From a checkpoint of a small transformer trained on Wikipedia: width 256, no biases in attention or MLP.
MLP neurons of a small language model. Each row is named by its layer, matrix (down: output weights) and neuron, and shows model dimensions 128-255. Each number is 128 + 32 x the weight over its row's rms, rounded and kept within 0 to 255. Numbers have three digits each.
A block is one neuron, or neurons of one layer that tend to fire together. Before each block is what it responds to, as a language model described it from the Wikipedia text at the highest values.

Description: Mid-word fragments
L3.down877:146149137132105103159116164120145108114105107042076096143116125078131122125117146136150171146150137129142151101095146194119162120122172110169134111104133065157116142068101111058116155148118143100110135197155100150158172120082129172097068062115086122159070180146181089160105145059107155098097119147103163125148121115197111156161056160134104125142052125151083130096213160154098177166109

Description: Early word-interior fragments
L4.down172:139154154146130145153143133166128107124098124124181139088108126136170118155094114095109176137139108110108104125123136123139142160138058131144119164176119083061108183073086152153091128107154126222084150159132107124097095144062130102156141136155122139181129131154138102132121165108088176072122144158124075141106146114125117128199115116105129129079219096126120175132110113134110114097136
L4.down333:147141110104098163154170107130183096140074134131115140153123125113122067107165085149097155150132162170053110133145178117126115141205172110155063152132124102099120132119088114128096133106119150125172086153135150166120081016127162106111156152126160224125122098065144092129141113121084149124205140125125098080163115139140173109120170125128134181104134130035156164140156143175098167129094
L4.down387:163087115116178097150084170141125187127111156129103106100123157124142159080197150104128213169152161163145137121110074065143148134109146169119115204105169093133162136175098141117142184180078089124110120144150137144129133154091064218175084160166126114109107178129147086146169071150206138168128145079081118110171144140120109098117133133184127167077116115138148097143155087098155155083102
L4.down447:130110117148080183153132108180098171142148211155093137140168143118138136156095130067057096089101128128147173110067095054126115137157102144109095124152114146137103163159058233130155112058145125125201132150159086121107178140110110134129115129134148134120091115155107127037129141153152096123179150087098118121073088113168108112106070117183101166082137159172144132160115125169157187152082
L4.down449:127136074147147116116103129097121145126146136173101137144100143104096115139107188125163107157169096146124094135203119099125116104144145052166090125132169212163184081083125128140117109105140155205141144156115178171070090187172086161086159142180162148075095139181077118108103146109163132160101150098127182131081093124099153117148127124117093162151111190120072140105130109085020109135155
L4.down534:158132159150104183150085123104113122134159076104145175112150138134138135086094150138129135136110140145102169116103124116107074223138082175119149103115103132125119162111105203071118119144109152150182099157127114174181125147082063159164156125113069115185147148121175102124120120071115150176180140096045163104120089132159170107157094123092108115143132083118109082110111104094145124091135
L4.down759:193093118082093140109139057131142139151120129161113104121104077130104143149097066135163141172093098139111131086141154093104106103152155148127118146121160141178208110088140185127114108146139095100153155148140097112134139161111199108154081191143154116103128127152083130255128130189106153181116142065100165096100120148081105086155159118083093080133155124119173179121172126146139099121150
L4.down768:102152111140155073124135186096200090146181167145136145095105102135112120180134131095145168157095128115145152129117187072115137140179102078125098134116115107089129147168094108135036132099103169072112120093180060135149121100130171162137096136157175137151129121099118149121129118142073109094161133130151120138100153068116105154187120127130162156105106096128111111134116152189155136167103

Description: Clause-continuing commas
L4.down10:123140160148086091125121128209179114120110140131108130137141096162178143111124092151149097125154165097163085174099123136112115125120129094157139144142145147103113106111118106063111081119127125082069099156116149140120065133151083152142149139185156113138091140095132153132113158064087071170115101125148097129108192087143152086169126144078165140105137098201029106141128140153107128122104
L4.down153:109109158070096124156140109133093156164167095141129099104167147093153097102085141102109108126105194094121109120081166203148127111162077142107124162049076176113095156156076101113139163169112141126124149101140104153128108158122155101131090149117104096110113146036119150108129131136056110135113120072134093135101142141094186062142147182132187097107152079079113154111080162151079147162143
L4.down240:157107096120145061122153085196141128104105155079154130087110052147101138086140124187135157081076108132209155153135104088173150144052186142102097169071152129132098091099161161117116087120164122183169220117194067127127073145145155108144094122175119170126120136112140198121138045119130128130151091100131111157103078153103125118185110114110139094117132155110134118126135147160143116070074
L4.down316:181095117152144131128114166195142118144164112170134074162158147170105157141155150142129065157120115165121117061123068075091112135157156149121082113103112147160103114131169116163134157144120157139140152123131135103139114125163138095127163154141131147081037080122098138120166147183106093112118069136133124183139138072084153144087130136100109163082142065128085149110107151143020178150129
L4.down373:157124181106143088141131143148121109106156140150141133116125203139155155119087175084120103116113161140109190156086121131160136119070135148125107146139119123054157098158106163128149146145105095097102152096156103090202110106148082195174140168150133107077137138122172162040111090145143178125132104143113177140135110085138107091144133116117170088125136152083126143118084144220101130144056
L4.down659:126105137165124142115115103057148088100087114145122107094180192118120030116120165101121132175103148167105141134114139098128172161134147118169113106161203125111111102131154119160142138108192151086145148051133092104120109134094076138116069128108130071101167132122178147139154101110176092087127131102126099140065135167131140118146152173124136118125146090128158131105129135117096159101123
L4.down751:092095148083088104095107158161212131148113164178163151094129135077081091109210092068138110146146138117098107110128115163112095194137121129131128180131078150162126145118109083152140177137095148150152118182095098121106157085137119153127169148139117134155126143118129164112077124130090175098181111123089102148158126129126151141147130072132105125122159063146124120140142168103067118121088
L4.down971:122123117121104129135125135145087124148145163098186175094179107143125157133169141114096124146103190078157154150139130073096135068119142142151108138063100121150117102151123169085114149067121114118155094086111194117143117133115137121134155148127056125126158115111143104032088052103145155119096151185116132099110152170098134154111088183123096093055118118131111139139121126153169181137169

Description: Clause-boundary continuation markers
L3.down887:095215131122140147142160134116104115168170133150132157122098107155145084098150147133125110169135170175149072129088112155086102095158153160170159174079106125118116155138140044089141128095117139100144115042083150142144130120090111116140116096172103163089097082117114100103071175136162175124104086121126040120077099105048148215125151142129137119139159084140150126150122081112166169149081

Description: Early word-piece after short onset
L5.down104:128069095141157157137127147139107157104122140051118082142092166144106163127110072161143137142178126121103174136170137125152114109112104142189145140093156160118116120107150154099114090096133155086119122170122058147039129167101153049035116089151075101115127119125097122136125159111106167125127166108137095116122155133136131126126131088163067098117120119084066167144121116212102242120183
L5.down180:118162080174177141126144070085127157132119156088155118055097171137125133127129127174168126119090124088135112133093128156125145126115153120135094144089108092099138110094131122159177093192110123103157119131131156142073113108150150143195133155112084116151140115095164114150120110151130144147158184175140088181078151149086158077147137119122125168137171117118151146198171136136103130125119
L5.down346:111055160127099145121090112141074105134127058139145161135138115137129112098121092056145059150151106141163120142137092132140138185152093125135141155133117170177113111109136142129195171203163112100117116157128137129058129124121090099116136146099131113102178178173151108158096122088132091091133124137086178147147130091147119096154146168142150141044127121193104093202157152166085127144118
L5.down376:121182102093127114161185111140159192107104112136185139164128148128080121115159097080153085128189113102153144133133183182150136167102117157117102100111163132136184089139138105070135144153119147088088141115089189120068125078143161159164151169165138101131159096118153079126124091171141093067122104164122139064096048087090161107137128186104128133090100106108127093106126088110143101140095
L5.down474:097117094119120125116133200081088147167110144165131144131145114126089023138096163092161161100085137106133142107157166151072205141144108103125067101215119109117129130152102115132107168161119172073120129104145177120125129086096051091117117063162134167170126137130145146092106127089094172130185162151141153072102071182103192153144118147092187133086129139133124112147127144084123072119091
L5.down702:069103068123167155102140129077129101157152140137139136209156159190094112116140114120170142124103106100097137066056174125125156116090158143175160067124131134113107109095140100085138100178164096106112183066127123176151135137195171126166104096139118089140090058142201139117099125129093124151149114131134111107134113115112121138134169124130078110163121021132149133152147139181067106131103
L5.down786:154126132125093140121145138112148161139101082176140096128053162082127145087161107126158122163141116162134135140129087110107114162107110111065080218147123112142203089124039112133109143135191108133145096102138041161118112083112121074125122088118143090170122162122221100180057092154082162135124120113192116101093143104121134117213147110086085091061082127122134064130099086167128106166114
L5.down863:117151094165098163185088079130071072153069143108155204158137096150130127093116124124163071082091143126148116186085102081103138127082157114157147158137133126095171166103209117179053121152156115143186103152197123163114177112153083095154049108096088145146149133172125115157141128148135120081093101178152157075131074133156163164140131122121167111116080119133139204126138167132137144127130

Description: Clause-boundary continuation points
L5.down114:074084122079096108116138129140111115122160100068124170159139053142180163134163144087163102152181184135126126168140089159165162165100127173126162124097094114189113161136154143144148146074099111128065142109102151107116102108113113175167079103196095180197166092147088169159166137154129069159103138093112139067104122141097103162139168107130099049091158158098107052125121103197105132170136
L5.down245:097127162162173096170122174149179120045180108187124122111112138120150132099167047167155143115178097146087109115136062101115069174166197151135143130173141108061131122130162147160121152091130155133091082160153170112115162160148158123092101147092126087101118082113123151079143105083101137144082168125147078119117110136180131169188148095152149122146127157144139141154159117138075138083138
L5.down461:096137128116066099093165113106139124107106168161162202085105083177157166083116116141076141134159048136129130126170148123071099129086169113101154098149121103113060144158132152141129171126106153146131161122106171135091147107104129117097067107180099120180145129109132062132120090097075149114149171234137185102149155126129109092169193166173139204109143119158125151113100196132107111106127
L5.down529:108111096145098082102142121198128172154128135122111171083101138081143131090117124130052143158163134132178122179101134140183177124123077187101103150103047091170138123122086159129157098122132189152141181169149154089124113194115108152105154150081136169117193168150120154145102139170131109166062098104073117105112080066118161143137091119109171117095154051134167137157146101153130136121156
L5.down553:095141198151138167099138128145144058091152080083182108158173090191129119092125136148101126168141179100131084130146154070182173139163092140139118142122109134120095129144102071172118082056039135111182164140105184110134180143112110093120047092155108121148129098153139132092111094153096177159121164089190108094094130150185066204105104132109105163121174099109160158115123070066098125185125
L5.down604:171103117140083106183178156217170142162148111129097105110099193098080178100116170148116217116113079181157104127149128099089145108142094136153162098158153092134110153113107155108107101099117115102174167125190148120110097141105119089107130149130109161099192141151029174176143145152131136146120184156108195110165090053099131130069112096129096131103102119157102112105185128136102159147098
L5.down674:075105095114152135108129127117145133097160173104118099147120140160094131184144131149141200106147068108145105099176175149166126096079082179156143157120121078115109129150114128116110127153125105199071165124096129125122156096118103100156102104162119116174158125128153176170144056120112091134155166126123104122172158092127150106121096156104108134124168118099088071167116116114116147183135
L5.down728:148103128142123091206148129141128113144136100196124135126096094136101122117130160153042109104100149103118123150148092111152105192128137156092116219156129146138106094127179102126094153072104115159111106086130148102111123184152116087158095117156143143070134128131132060182125093138168148119096127107101188165119157122160089142166084127092142152100154099143122085059149169125123190141109